Weights of a small transformer language model: 55.2M parameters.
MLP neurons of a small language model. Each row is named by its layer, matrix (up: input weights) and neuron, and shows model dimensions 48-303. Each number is 500 + 40 x the weight over its row's rms, rounded and kept within 0 to 999. Numbers have three digits each.
After each neuron's rows, "fires on" lists the tokens most often at its 100 highest values on Wikipedia text that the model never trained on. A number after a token or word is its count.

L13.up1016:486552528461558455525505480557519553550518385490456444443536450507472417490569535536483496517576464564472489545482433479505500369510489457476516518518500482453435460435495503493474504488514476427508533511459431433476504432525498495575481410507427462474521522567420530507443461490516449466488526555534462545472490444530531486530483557509486513503533514432473476513473506517595463497518528440470549541547493527534471571513542430486578516501519497507519485479556423522516473483487504413466446566456509548482473425573521493514517498528498524522435469507469496472530573477566529466472541510519530564486518503463534521483486526483460454524432500450540480493523514473544481553491454594505456538470490529555497456538458438569540465501510524467436618484557434532494533470476453
fires on: "s" 29, " in" 16, "t" 10, "mo" 9, "p" 5, " of" 4

L13.up1270:444562494512582484550540514489519529479542513540531504527423538468498509517466504518488517481501580457524536545479425529464569523515488515479479506547412499470449538529483442601486527506540551488576506478495505493600500431526511518469527507517480464504492555463470498483524506455504475525553518458503517526516422473425450466525505502361499479420494508472465524528439454523482527382501529507496581482520541528522490532456509467539509600485491470489519547519511525465461559481463529517541521483480526536513484494552505480591585496529534509518524531460548512482533511475523559558444503512484513522514531505467424496581397504503442494546507455503444477513530505483475546585446473488500541474486464505450396517524573450543560493488512445435535431463526493453549491529482535
fires on: "," 26, "." 13, "ig" 6, "vi" 5, "M" 5, "ed" 5

L13.up705:476530481508483489549525472534531557530565471569399507525518414414474523497537471532552488504516495544496566503472538559498516479470434475505554517528450485407545508410468483492419473539534511480522527521519501571457528477491551515501457455496532354489526545465527440480458474520596407430489515531512483529507476531487562505545500493503530531539499480465492493477461496592543518551501417514496501513463498445508493495556499465444527516530490474559485574462485462531524489491471551479526486576512511446480442543466505449507499499508455521535523446503407538528508493480508483474504472424460537539521556472542485537517565483449482501464488466488580448404449492517469490562484592487512537461508463549535524445479611511501528515470489503486554575515459553461511494447439527
fires on: "mi" 24, "lu" 8, "ne" 8, "vi" 7, "ive" 6, "pi" 5

L13.up1375:469539481518500498518476411467578504563470517479494489473459578534521513480480439462515583540495477486493501486499573511481557511507455425524429492439463516517553480470468520552564546501521610556477485425463485550483470482497517537427560476463493502555468495426435508541520538470534536525534479485530501488444510583527564482518483487458503510513491484440429496471471454557541512503481527431467478468437564533528490445546598494514526517493526466485488517508522477497513575502412486534457496538429517531586483554436515466556441514536481521488476547500488517488498500473479515525466503417553534501423527542453498458424438507486469505513496492547519459538510495528459442560548457461574500511577496508504503537491457379494492481501449547458536514479574494487509460484512529
fires on: "ing" 16, "ed" 16, "," 12, "." 8, "y" 7

L8.up378:487526492540585537509403397510540486484550393461470487502454492503531424489502481489566558483441434469541465485454492477507475502479517403418460495543523507431467534479460555472483547495566532459501561467471564520484457477497509462420472506529501522530510435431520462468531408487484553507493597519508525432452493511509443484515484524526502510496517491519521472492548453501482546478505499541466489450485566490481533498500485512479537426534555509535515517575505455486531469509482542560467448470499495456604525521543493535507541559518499454445501525489559502491502466487508502514499481465446546537531507559578461590505430522465504514519470491566522571521556550526492598475482514511542491430507420555496444516512505528460494533483493476547436502493507511551475477492514482
fires on: "," 79, " and" 6, "equ" 6

L13.up812:527503559491478509512535540491558613544512504535492509551525524525546525502545478557527562475467452500542502476489562501523584538476484466493461525448513473519483519444491533478500517523465558466500562413485551479473483462550493467469482474459496511530543470520492496434510477503509538509499521549522515516383447539540520497561501424514520542556477546441551503509500422531518554525478458553506453432490488504504536475420488482485540483466512504483516478564426405430507495595498504450400447565507492492510501472496492511525471494499495527525526594526574558486498420543521425518573494562473465478462560465506557535527494500444522479489462426525512574496552495505507538484504570562525529489477505485560505502480454461532488442500458482423450537483443474559427453545539430
fires on: "," 43, "n" 9, " " 6, "-" 5, "er" 4

L8.up165:473554542481507528455502481483430544527546483439549522489505505483486402448561484535503543530516527486579483516498542497473467466450483494500500444568535474470470490461495436463478482531493521459569467485511504437572516516548532436460550503507508445469483464489466527508432488536601520533566572549602558457452513529510525503531462496552532526418499466496416529549514583454502382498522556462492492494504543515512459458504492452510579544511486529506543441497418510447516434490493509522514491582478473561497566485485607506557519550488517517516464509537539417498528505516472500531458489531501478582419531584456434505453524446472455501541499531491536524498536439515505451498526525453514517433457456518581508464537444506452433474475439502448521487483480564489535534513547529
fires on: "st" 27, "d" 23, "th" 9, "-" 8, "ed" 7, "est" 5

L13.up193:499524530481469473512507459450469489476556435515548484523423467486441493486547558531454497427510480524559516451518536516530485457445460527476500481484481479480473504531405502470540536498524574526566505505539501540454496557517476470536515438485445442533531603562539479513478453533526474574585429494512497472497432474447525535512558565516486530465594473463497434520535548515439481428526448488548504519471502572410473467485469523508441494492522516495496468511525505568526535489392458462480488433543487491539443561497542441491447445553537455500592572505557555549510553553542540546447479472548540524528528501540542479522577510486509513573467465510488497504507472503485519516433480496552505498495493538461484444516469544517441551504506521502514529548527482549411418531557467
fires on: "la" 49, "point" 9, "a" 5, "es" 5, "as" 4

L8.up690:513490577454507469483504458452516520515508478517458469513554500509547450439507487578470495492472423523509406457511443500482525503504542493503463522498577475528455513527468517488507473520487491475475513503542531469531525389532507518522504559579569475467448450493526447473481481462513555474488466470483465481438471398518457469514477569526535474470504480456523465484509491555482525526540507516361454477523541479516497555450441553471598503532521578529472560490529459418511463532466534614438468415479545500518447491474470540484509556506507465551557473509480491462483580508465448504462411514586442550545501510452407491513483551414471531458529495473544492480493507495505490532545432498525465452456514576474415493535532538521526463469458535528481597527451495508490542508540443
fires on: "," 43, "bor" 7

L8.up1414:442502417482500521534432462469549523480464475519503544494451517537517529502491489511492540532530422588530512497515532518511496479477523520541514479494495508464468485485481558562497499531486496499526604552505594500501470454515466525463523445523535469557530439485585517502529491539547493479572499465492500526400473498520539477512557484530520520451572461440513496492475463544547469508464519501519405470502531515502477530432526561396566459409547537476487531424502516554542408535499494541490480479542458483449461538485459431529484463511553576550477468566515535497541475520465529470600504501459440487484571542485521499520501538467557512524511463564514469481491487439542509523579500501528427510582478439462518475561538548506489460462477506511520476472478496564552497528534432
fires on: "s" 35, "o" 14, "co" 8, "ca" 5, "al" 5, "to" 4

L13.up59:469561462420458485484542476505515507542586488511498506475517496504524447536482526513457495558410472477540531471537490455520514486411471496504453515481418518569492553485533513527557573483580512545501506502499479517444473456518447536484551485531485453541548534510513487521516477502524428481525486499538499423500441491445578441519463550593491516570601489442484528505538480487514566410563496418526529533509520448463560483461598467519542495525485558506475446488542469544495499521477437554422478600458500506471548498531535558512504441505542572495498502549519476520550482580504510523491501583522539487535516605533525516466560489511472473535510475447548429518553520521441523453466509528554417471502466517505512427525455533472485487497499523503506466522555502532545565468545514
fires on: " U" 23, "ce" 18, "en" 9, "s" 7, "U" 6, "n" 5

L13.up296:483489530497529483548549441581516512448534509486481485515542520543529478517496510556495432496515468481483498520467528600470422446492504509471582451466498516444447493532547512510527473495515449548455510501528467468489511579474471529466545422523545514601488556491489463533549433502522508408521495514549446503486480471520509548484492513551513505517485480493516517497461475549545573459538473396495475468498562475501446449482547556529485584505526521453570544483559442610434514457437506536500462558486418524494585500549542511467559489514458577485455535454580422500516562469503503476473553482534542507540494512536616575456496465502462528512447456474547467474496469440487480451497488472551465524476533503470504484489449494511525525474523575446463518554454468511533496518568518
fires on: " ex" 30, " Mar" 14, "w" 6, " Un" 5, "ha" 4

L13.up696:484488532505500537444502614512544478488519462477536530525515601505513481496632498476509492489456536494488473511509511493499526454518508511588466444494496547483478474507504528491449530543534530482524414467490524464457487441555490447555464496493527500495454519402619499462527387540533497451501449543561454542535526515516560499454573531489559543418517534465528445443560491477488521537527431512478546493481539500507507483521550540474498503510452485502526524536525508475459531555466524431464482523471440524486569457536541442494431478473483511484562510446583575471528456457492429473462539513511557484516459507501452480514467447528505468494502506474494493464546509479481443456523563450540418543393503490520513471518452483513435462388604473487506510540466518546426487506565496
fires on: " con" 67, " comp" 11, "on" 7, " Con" 5

L13.up1581:441517527493561477476522505529543522546532487547561511516484490484454582507495578484572559500514516525577514439503470540513491513515496479525497463451489452511439488496505490565544571496432449465533492491554526469473510458504539522479493465505546602497425569514435470599525500525453430524549523500464500543499438456451499445522537471530492445488488448493456521458544515478550510475509541506502434448546521497544505481480453503550510497512513548439498474488485485457530519472500548483545377491517403528539505501473461490473495540576474465490518511477616522498494550550444459549482461492519497460457531535491550516451501479522559554525495514567475481526486519448581524494493545508508580536512475482476555429522447479551458488568432453477496520508529481450514501565525494
fires on: "\n" 23, "." 18, "-" 7, "T" 6

L8.up21:458525561435524495517553492524484525512531482535441504471547503468482539377594473444449530423450471470496512514468481558490468549437470484502502526466504495446537439454522479465423530494478458553495508351483539454544530473434484444515521440573577486502481559478482531493441439476501515431535489563508507497481434494538523531488518499373544532501464481460480520488513476574549493563530509555474481383502495502511481438533500525532516482531506457428477575496574519521545518460480585509515515532518540516517484500450486433529503546541477589556488528459517459498564530422491472542569494460478466464582500476449490491470481495497461528513482489506541531460529470531527446533530520492479565458536483512530478564433532494450523477531473531500528564514558556480480539481476451
fires on: " f" 25, " at" 16, "f" 13, " of" 8, " for" 6, " in" 6

L8.up649:520453533515532507548492456383494488546487485495454477540509507541479480436549596508508468464526516476462507485462503534487514501519497540461525458559475461435498466468504492518525474490539500451540516471454492497492553434537543450552477533460561498488537534533524512503500461550457482514480461598493478510378506468523480475511502553549488509542523491454520540495479423526496529495510515490419594507587485475558554499502509458523504471485474516527467527555514490462499457510501572561560460574519524521470464463496546504483513499516448521526506550537567494475484482452481512503506492487531493528468527504495491495472420495479514451587475575527512455507528567522469464543464459549556530492512513471547506478513428490479517470526477456521537458570533434585508535512474445
fires on: "s" 21, "t" 19, " to" 8, "-" 7, "p" 6, "ter" 6

L8.up1201:462473565528457573493526539554570517471540472489481499486487506459514535530558470484455499511543508526417539567544401532520535480439504500506485505469506376487427600490501468463527555489492506449474500462521462493498403457532435479497480506557497488467445544492526504444577487518430492508541562515475570499496555452497509532475524485536515522442486558444519499484488521526500572517529465508497481453521509406460487511480547486451572468487487543429522465488492449515558461552483504558546521509439507497500524470537533532555473450526512463500517515496510544549528487549451546537509466472533510457562494538464508522547366490439487489479517526552553493463476470576443460538455470502484498538465557524570541456533453507442527464453424486495462478465509508506524557563474454
fires on: "s" 31, "t" 10, "ver" 6, "est" 5, "n" 4, "er" 4

L8.up1739:551538551507490529551521548442518477480583463540441506492453504505507489486543518490461450499441469519454486486453526511545533506462466531436475491509465483442485471459516472547546536459500580449537492500508483503550500502553478430525492540419464467477574460561522527422554472512457466585516518455533470511474433505449517466483504516453474486480521439425539514513431542484481482433458483516579514465457501372539479568448543456518520437461471494514474533520491455495454417556466513494471449485542569474485517495494465528535533554602502460492538490487512483526492467516461501571448556571508516466465475515469474531502447435472458499534494569494477442501473578581462563519541498556534529488494470422572457503516514498496540503523519531470503528538457482488498460467439516
fires on: "s" 25, "ter" 12, "en" 10, "est" 6, "in" 5, "c" 5

L13.up917:430499450476510497455519480509493543500472548434478471510508570516487507528455497505441491510551439551530468505538437514488537437470397517450475508562399539457531487476498470491507558465561463534492500454478487471497582430454491457528507539479529460526462441483472536506562525525579476456565439524525509542412595491454548497554487510483553516527513515471448428490487480549552507506470449496533521544459575545563479508504533489391488478517617451503557560474467500562499501397520511518476477459572526483508536495513458448476558531512460568524553554523455452501486540507529505516523460502540555508492493494479490520473538537505488562518509526578513518503509465489450471475468495488556425545593441476442459481521543475498524445497450443454518450506578461526477564486465520
fires on: "s" 21, "ed" 16, "ar" 9, "en" 7, "ing" 7, "t" 6

L8.up28:394516525496548482540534535548457607484523505426455394519512543448522555495442536510499477522497526447543444538502487509406523550493430452477503584459458548545452484499497536535455565518598442505501526520431466502530510452471429432523530480538538470509483496516462510489480535475506552534520468476502452559533532467542560570447516487510537505514473538479576494585576455493538584514531453506450458496470482489521477502507434594493491454521534511472495478528526479525509521466498489533503462460469510487486540470453525536462501520487449493521469553491539506435480493556485478539432540556515517499515523480421564474473512529476477531490585504530531522489577473466487492513485457527537609478556518470553507477542532571483477511502526491492506586461499470469522503486430462
fires on: "ur" 16, " Ber" 14, " New" 8, ":" 8, " Al" 6

L13.up1469:519534544503506565472518500540481497535480475481499474513447500515467461508508499476444515550505507515460535461458513497607542509506465494421430467545605532487469496488437436551516500485501536492555519516486526511568547518531492455473486519490470440451474568555554537458522507578477511504493485427531526550450491506508489502536525523478507554472551478460497419395456539559476503479534511515481501489396456454569555476433513488437534537512547523552523457512559419514496478510524500420423435477461448479498363455527502482496496526514548525556534533487485584556554425466509524596491475524517486511500517406533557516546443415500474498568439483556475455491532502453460505547550565478530478479477465426467456484502539555553496547513506461498522511516471492540453528509515503
fires on: "s" 65, "ci" 7, "c" 5, "a" 4

L8.up810:442452552456513472577505452483496555464448489549534370545489447458551477454481420542513510558510541498502492586423462558472512484556521474439447488530491505497510617520475445445481492482522440510511537521516426493592485537470453487512525473479569465467511561518473505537520445507518556490479459486560474429512541524533463509584496532546507545482522463542506458539485520461494446472474505463472431424543515465453506456467526453466470485512485489505474515507484527534423403550474511496508466574510499424513513531575474478516526497561561536511492503507464525493461508533534501494460407509530531503463555507508533523495506511415532534482552500562558508560502529480484492474499549486513530482529469514532436439568445486468484442512499515538579534504524530498538491426526520
fires on: ":" 31, " to" 11, "ic" 9, "-" 7, "/" 4, "ing" 4

L8.up999:447536456491463487487527521442554555497476485507551489531473595520519421548477461497530537563479472565534482523524506488477440420487445480522550464522447519508478444490535458473542504495534534493446486497457509507525436475453501515452488568567484455481578450487385392426524477478535488460499527521550601458585415472462515510589507569522469525441495518538458503570608552514501467471547487454498469451476547491458505527514557532459528518392491538592553505582502492461490387548468482538502521483554472491486474477538524543451516511437501574561537526495491483519513504482559516471535486476470505564435555545514528496537475493524514537517538522542528491459525509554457515582498445492517510461478435554559450469510499489481481487452418529492521517515510471511488585461452507
fires on: " of" 25, "e" 12, "ed" 11, "te" 8, "ion" 7, "th" 6

L13.up58:502458507502469518520612547525528551573542409452453494465450550536585572515456495511453501522480420553468516474493541499533531565493399476578473481531481557519508507454538414495501519463556579437595487482478470451450523492583472524511501479505521503482502503479523508536462506570435467478459452482508474494471450440447542525522481528547570450461508476523433504463494477519430521454550476508541520488468509501471589494460440502489530503425439490505527530578534473526499479550504527456501497447517538508551462492488486544491428538519520508521418537492506541453583479569489516517430458498473557502476539531516518488478514497451453552527473508483482504460539465482459511534526489465558496460556477510506449442453514449551505488495376483502511589464529453536450530466518431
fires on: "c" 39, "ab" 16, "s" 8, " pre" 4

L8.up1100:547448512554524563539534470476484551487482461504495507462502504565470494528482526529572535524469536508510509540520439514428480507498527519531504503517495510459398529513475518530449470462478531381557603531495515463426510427509502508543488492452524508508545538525460514453526448543468483528486535482437445510435479449498535513446572527504476530476504483482447451449528434425522504527494543453436502507458490446453455545533427549517544534448466501500466551495480494448520542469457577523456397492499372478502504458547528535490484562420487527538491539542505493473493495424495412493483463450505502534462558459503437532512474445531428528532496449546534436544539548443546495542521457529482519522511458483496517458496494505466530515565452542527467462566511484496442507502534433
fires on: "t" 16, "a" 14, "tra" 14, "ca" 12, "l" 11, "s" 11

L8.up1193:457549485559490522478604547531583538562521531447511490499510544518472486508460435455487483560439467510539467550481503535471581440526539443475461440455488518559524502473484521494427519463438565420567556474493486455537476457498477504489531524532493471470497412446519511512550454495508495458526510468424524502417509458470498488498464454515507443510503422540474422475477503488540495459437490505478480455505562510465520514426456493543463503441527459488444486563469497490523475530489480537485461552530424480566491490555507535486501558547489507587552488560550538541473549545469534540507517428474493504566521523595522451505503486514458500475494534486524407541476497512487591449452512513574472515507493546500464519508500540462511474455530379540549496560520505504469394498576524
fires on: "ip" 18, "ce" 10, "b" 10, "and" 8, "g" 5

L8.up1195:420442496457501487458492477500444456520432519444575471592504488496450478503570532415545516451559493492529437495479559440435550421489460464501469488495515498498463435497476538529498458501503493485543530530459473425507546538460458517517486497488545386432579478556516500477502514513521469511490477481489461523484471549368476497455530496461506515460523484521583451481468403482509507520500497490537461528412479523529506451494534549517542515536470530425534520500529455435517473527448492422491511518416509536493424528457604465556562412510436514548456510499465519451478471584478433446467476518541545550520535421495472494493489458458509542490548534489476470460527473488531492500507504478462548538472482523501495507507532511445507467501515495484540472514473496485474538544486471
fires on: "a" 28, "y" 18, "u" 11, "ma" 8, "lan" 6, "le" 4

L8.up739:504450465574505512534484521438509528460420484595522558537442538469494464532480504428515487507527511466491509486544472536493510506543444474494493515522526567400439569450450521498463462484504518504468516557588535565472504517572555448530525474534516466473469526448453522461574482511539501497500494513458560445494489483451497513544559457469433522517479527492487445572513593458477517408486514513504497467644523524509493499530562491503522536544563458525473476513517455474484477611408505490519447549507433612428471498489509446540521511509521569473531536567501511504526504494501491573547490570462529477451541526580506552532473559525430545483545497508489501523452524490582513531509582464519527428486453488482430482568491515556485545453488477488532454470537490600496502498528510
fires on: "," 23, "ity" 12, "." 12, ":" 10, "il" 8

L13.up1710:558462493551485501471501521488510513567478533424479508571535543442519529426472521448431499502493472501464501542416435436535555524452501476450502585539492486547447467497480488560506496483538558492513483487453512572542542477476498458461515495578499475568482495487485508497510481496484449449453530527537493503426535550541517526525518513519473552458497490517493470486502533495503467470513422487581530441444515483488448471455502441542488478542563451522515422477452545488500424541476420544503515582450462532539467588496500464490545592550481547517488551498527539518523533445564504495450482609514443555508558489560543519514593461536482503546494492496580486553547544495487487488507505466456496552505405482481559519499489509553540455484444430427508477556480468474432538532588513
fires on: "le" 33, "s" 8, "n" 7, "y" 7, "t" 6

L8.up593:541571523553495530506502507483584508568570564540534540486430491527513526464503554526477488445464489490559423516465520445458612478475476414504505558606489555550474462479477514483512613433480539546502499490505521495540503482580510546479518494489567518537513531530503471464527493566451503524526483473501454431530453478476556461490523503517480549465518489436466545468470419476544516443518521471465560462418511490504427534521522470495485495478494473486609475441585523517530529501442468456466502523591491493490499525517554477491450525470466551497472459539476576549547471510449481476497487493474449470379493535442570482424544487513563537580546456519509464478475445542527458460474480468494572535456511473521561497481532494473451519467534459513495458434525499549555472489509430
fires on: " as" 16, "s" 15, " of" 13, "'" 10, "ta" 8, "x" 5

L8.up986:534587446528538463495508472492543573495449497496509452509553504548493483442558443502507492592546485489547526494491503517456436488490468494457417499469449454454474453446479487574495544485486538518516484521514466539425502567498451531533503552537501483428501479488491522445471469488553485492532545485597511440510511398515495468490489541605515475421478537476491476552492541506540530562442519571472458454430532487428447514461497533497501533491537584512552444523568493532529496454515487527552632548501406476551428497521474447542506518510509506521471459550561528548462521476538493570555525440533534548538515492429545514424444534508497459530547461502591478489562523500505532482513482526491526459519491556457413515526456465532419487502432562575431487587481543468430503460490537
fires on: " of" 13, "e" 12, "-" 12, "ated" 10, ":" 6, "it" 5

L13.up1660:525521447504482514457489523390552502549552437499490461503531506546519513461553514566454482542484392551546532497483609485526474509473561412501463523495444470506500427544442434538436523489533487488563536527537579525528485430579438459500485472565562455571457513468552550468487458529504471492514525466538478567458521498499526528526440496518459497541547496465493503522492505529484519533455451497497551414453529507517514500517464440488428492502538494497566460486443425570485468520501431532500444512481443497531516543508526482553501498486484534593446507537536498435575457457413511567441418544518452458524472522450570494517423486465482544506434483479479486494514545511448500461533554444574506511463461452514468501486510459431566468456509517524498479553464504532446549529528535
fires on: "s" 33, "n" 8, "a" 6, "o" 6, "all" 5

L8.up1321:502465550518541459425492429543582472478438496531549512451419493548467547547544572479538493548493575495509507473504504539530454408494446541490420541518447418543451540485555536461529500575540486498514477419567524470476522460509476525467505524486505497548527528530468563533424517498501453549523478488469455435486445485508558466492457478472571597502514463445562515548441397440493534500561510468432475474468537485547481569448447521536520529488558515478504503522506506544474500463413525522493513466499486557527493550503487582478467542489548506507532541471455505467460526554521456546524536477512440497520520564510492533513549517484522514531563486538517461545540494433455511550421550501511560435541462456507535465466573545510515469461432457451466424556549446471467477474550536
fires on: " of" 42, "." 14, "-" 9, "–" 7

L13.up1008:448507524537571539526542487529471521482505450448510460494484505510441463505490493554531540518506490508521407498473506554499512503522538492473610465473570439565444487444566497495516443461514554451469582503533458501538526511443561538506515451474550452501596574498458524468593472521434532418476505556463433482527482503549534500502538475509525537461522481405520505457454531508536503496511550529548431549541442499490508508497458491411559475491469500462499487496543511486490498491511576465485479474561458550470513467486513496519518491446470473454516532523530437502495476431428394523509491523458461498492596491455534500550525478459510489472451500446478457478487482563468454516537563517540465458551522508552537472478384502493541414500520540477546481487499545508523502450525432
fires on: "l" 20, "ul" 15, "u" 11, "ur" 8, "o" 5, "mi" 5

L13.up1778:484506501515489496542469489432494483479517492516470466430443491534505545510560539441484492523568526450554481545466493509502447535498542503464584510439523423505508602527496461554469501532458475507526528534564526535517519472551518492494512501510474528516538491506489589533505449502493488464487472480529494518481475496495447523427509488526447492474619492534463518536480526518516490517476501476483470451483568426523473514523509532505482568445484502487453465498548498527499514499532503462556418492444435498528477631525435515513583496493545483554564540584461441503493523501527483521504516373470480572466489533498527564444505457505492540517482517503458412419493462455451484521540524500542452495487485454533616506451565491485473485435455531464526527487520414535492477578504529
fires on: "ome" 12, "om" 12, "o" 10, " some" 9, "a" 7

L13.up545:529551506487558544487508471486551528513486495451573451487494507470512416476531559464552465476529494539495482505526537519510528516421467558473538513515481557473464492508444524553433517539404487496528489433505465458492478508514434488504475501523423461548432569502509483494528490453489484543504458513534523433528525489548472478561471528461541512473524520491530492430504496501538520491421433444455542357496472565530493470566531533523518501414540567496540526525457420554495475560434483548551488438507468524473447490492544473544524485469537572614440546549472532475462531464529505479461491451556495530480500574487523559528459489491474527507523500498489469451541475510475546514465484503495525459524469475473532482503514423442511500519486521511461529492386515534481432528433471
fires on: "t" 22, "A" 11, "or" 10, "f" 8, "O" 5

L8.up1077:521487606477514481451492476482510515513516540508487453458450556475513447492561559455550535466469465452523507562555521506499562508464519433536488515503472507540541456520534449479443501493502485512527475444477468486522536490544484531432554445495501543500461503517478439522499470498503548486496524543472555457516511453469545503514563563451507476500499479420517519435490526557518499468554470519508516442530505504519582477429449513446469472431565410488577489498515495516555536564466516560463497538537542484499472488499513459463500523564419506521521565552475473516529454518541416549544498526553456535512518502498576480415523512514480435589508456516559479457515472454489476488529481545472538397474441492424507550532490490432520463563490473460525429504548502523491431481541459
fires on: " as" 28, " for" 11, " of" 11, "%" 9, "if" 9

L8.up1421:485473477421468540442518460536545517526529518461479498474528499536481479498541471467513522547475440521494525444527479510512520589521504530551552497476458493468476523524500445525526514461518495464567462418487477441417510423478521542584555569536495483552509515543544524494489482482524463501535446483494466535476451448471606561495503399473505470467520515497434413475509488585547543488481520460457522434495544473470508526438553591426580433528515564481527512484574437527533439520481523548507459464487488515504591489543550465567489482554478523497473414554559409442508561495495569501502522534536577515485463562457446509488433577475529499548469493525537450561464539582462498502506523469556505514456608487476504474541504482529504498473503558455542550570448473483473548548526507
fires on: "s" 33, "t" 10, " career" 8, "en" 6, "g" 5

L8.up204:424479565537521456436550442503520534581532519486529450499524555484491467514482468488515608489506507460509518525526544554497449528498526503432436414411514535501543635440428515476500513511581495576509487492450431524471560487561481430546490531457579449424547488537558426592464452556551432472504534538478432500395473476455488408544494518491516539544486419524534548516500471488499501467502484507458452472528537529472515539461482420527522529505489549493439492563521433552513436557491483557490498518482507474564538503529575518517510534401513462541570501510456548515543540512535399505484496521510593568573531519507526495508552455442423500481507479462513465526454498449496578552498496495502488510510466536485496519519507441454488522493413455519506442531579451471521530497557531
fires on: "lo" 13, "-" 12, "ri" 11, "ic" 10, "g" 5, " (" 5

L8.up1651:462487444450462478514493444478489554547474514505499527466500562550490461465520525527520485483512511466505415485486496436515513441456510516441565449466482572499537491492512497539416516471506526552520484480487487522593472492542483416554495454478530501430538575522462498459504401542479495528479598527473515487524562552498513515568515553521443576472536482499508524451487487468525547491547515520527442530579535467499497515431498492491515457478513561533441512490494565490463439496498529524555478471523554494469461549467462541526537547470526597542506544490495530521560398489450473438555462495530499520446502547417487479532507546539487473526483409569530504543506464523416541523551509444597468442570393441558504477451487519602534434472464530524497450476434460565526509519552509
fires on: "-" 54, "–" 16, "com" 6, "s" 6, "ti" 4

L13.up634:472494492428473494477555402437560518501454486484452425471511547478459427527502577557471562457500561532449450519490458521491575429454473517463479500465441471485478501488443494452516551462575462503494486508551495466474461484570473559559508508484539526542483628523547444407474465490491452568533482542547462477512498510502490515457520557574497579427529537437520487505479488468503600454485414547534514550534458473498584457549438546515522461527522607501497543481498420467550491530471456510478508544487529446475503536478542481511573491526487477483516514451535449500514489475465482476509446513528533477453485514465483519507509422530531485502447457543474476505521525508484485502436492480510518526533516457532511433548483463527612539495431488515471505484539475536422522499508534
fires on: "or" 22, "ur" 10, "on" 9, "com" 8, "–" 7, "\n" 5

L13.up1646:468533523525483489458473432560540492521507535457471523460520483490465460519490526522492527465481501475557546537537543442498495412427487492485489566499460499470552496548527508517433515448519574530527519403460450470451540511553511479496527516550489455522470425471465546484557486503530468489473462426509489542451515520515568470557583580522542528511501496447441423472564518506500458530499451478535472439556534470503496551502524421525493590465515519560472569472574516509460480515527451449404481401485517466486544429552535479507443550495489579568519522459508517579479513552524510518544522507541438512540537550578557518503481510576446460601522460555528490476534471433525547537459504489498506476595405465532450489535510518543512469506461501568525554534522404506535488526509564
fires on: " of" 23, "." 13, "B" 11, "s" 6, "b" 5, "ri" 4

L13.up8:556513478536539516456518462458502515516493434472527559483530408504525489470508487519515424473524483437507469521526491514501465548559482472459525479427502583529510481456441409490464435529496549424504532487497490525474484530472447503432544542452431463525561501487500547529550405513441538459446433473515501437458534484486485565493535517516456547472552536466552501574515442518562471468404476418513471461500530538513498533512472529474532494544552501523548488379488489508477400500521532483498469536483499489423501506476547378516531521479499518477437493534540517460516472559499499497520435454491489473561473483493556497499473496422525547508523516491478449467481479606551502498516552484529523494548505447520517503495508520479507486549493509494535503489453504544478483548469452
fires on: "e" 19, "l" 10, "t" 9, "a" 9, "ence" 8, "f" 5

L13.up497:511524532525507495558531511548542492547499520471468508463491602546513549553500527513480444540473558488460526533512394448507537437514428533548522530450532501440452521461529569515471542527481527535525480483474491470528470480447455576473504582630535456455555488514513563573573520467511427465454558504489464554466510513558475495573493534478537498503482532534453468500544536505443500513506482512509478495458523459542554478420520454433514570457513425506522402546483484538494407487542450473532541452505538558524458499521483502543414597488456513543539547511500588641545487447480515561517557464485481474486485555525514534475554490532492540490577452522517476493511495474492554474477539557527463498412489489533488517511510453570533426506501408514502585491545483592496499493537492
fires on: " of" 52, "s" 7, "u" 5

L8.up1394:531432518433517505469483513538523506477543465464514406528467505453533488458524550522531488590560498579489492515502485436430485453511478401461503532541532478475471493483547560493507524557531549489460499474525478482468440415473451481531501500493461483460528507518584493491511514539522499500501591481548514486498495518446477484521531546468501525546525439514522469537492510476504502584497490500515476504497477489422538512548512509442476494478434499445454459562527522484443481478446555483515511558401492465515510470509521388478500469493584527495600482410522475471505521560568485408553471430493535517463510458509466518494501519459480514443486500493517499490547498506514502578487515499431565595526512496565477476582506417564411536395535435483492485514456511483506500435497500
fires on: "y" 17, "il" 13, "gre" 12, "ed" 8, "it" 6, "ma" 5

L8.up874:428463588487504457447495505497540518535478512567475455475594510446447587541502532463448574454527480448514521488567463592465494529467461508508511595489538438484499538402509456574504449502478541477510488496510519445473506488523492550536534529565462434508578495490455484443513470538461509506444510526542441516503521509476542542498518498418612521514546539486498520583488485522563494517606511503570446513559516485555477514514497548455468506526489453453465544483565478511522503482419519527539490521519524471500510427462569449617502409517500479526519503498465458470472486551548503501474531489515487514543496507463554472492442490547502533609504497478444460495479486547512522575581476453512426513514528490540540391488408537544537453458459506510615559496491504479510559503513467
fires on: "ri" 51, "y" 17, "l" 11, "o" 11, "ry" 4

L8.up789:487526552561523509472544481409476612553478545477487497514459561442431479551526436473415457555457527563556530473479435559494511524510525521434474518466463470503461517543452505559548501507482515508470547494519428503539490488502489489496511558495460459505536553428399545503451471453518499469507486468453420492497442470530493455538502514494514515475488424491472463477495513564493494472537495466548443500468563516481514513446470511515504587527496459462551533501545409510484488580480428498541500541492533449468457499462458444485426552605467502458442540489528512454477524448487451509530467479532515532532541524589537631503457558481521455458516450529492473540515603497507455468473458476527565495434444496503474559499562497492525493497507524494507565496527447467566561500515502
fires on: "," 22, "ed" 12, "a" 11, "us" 5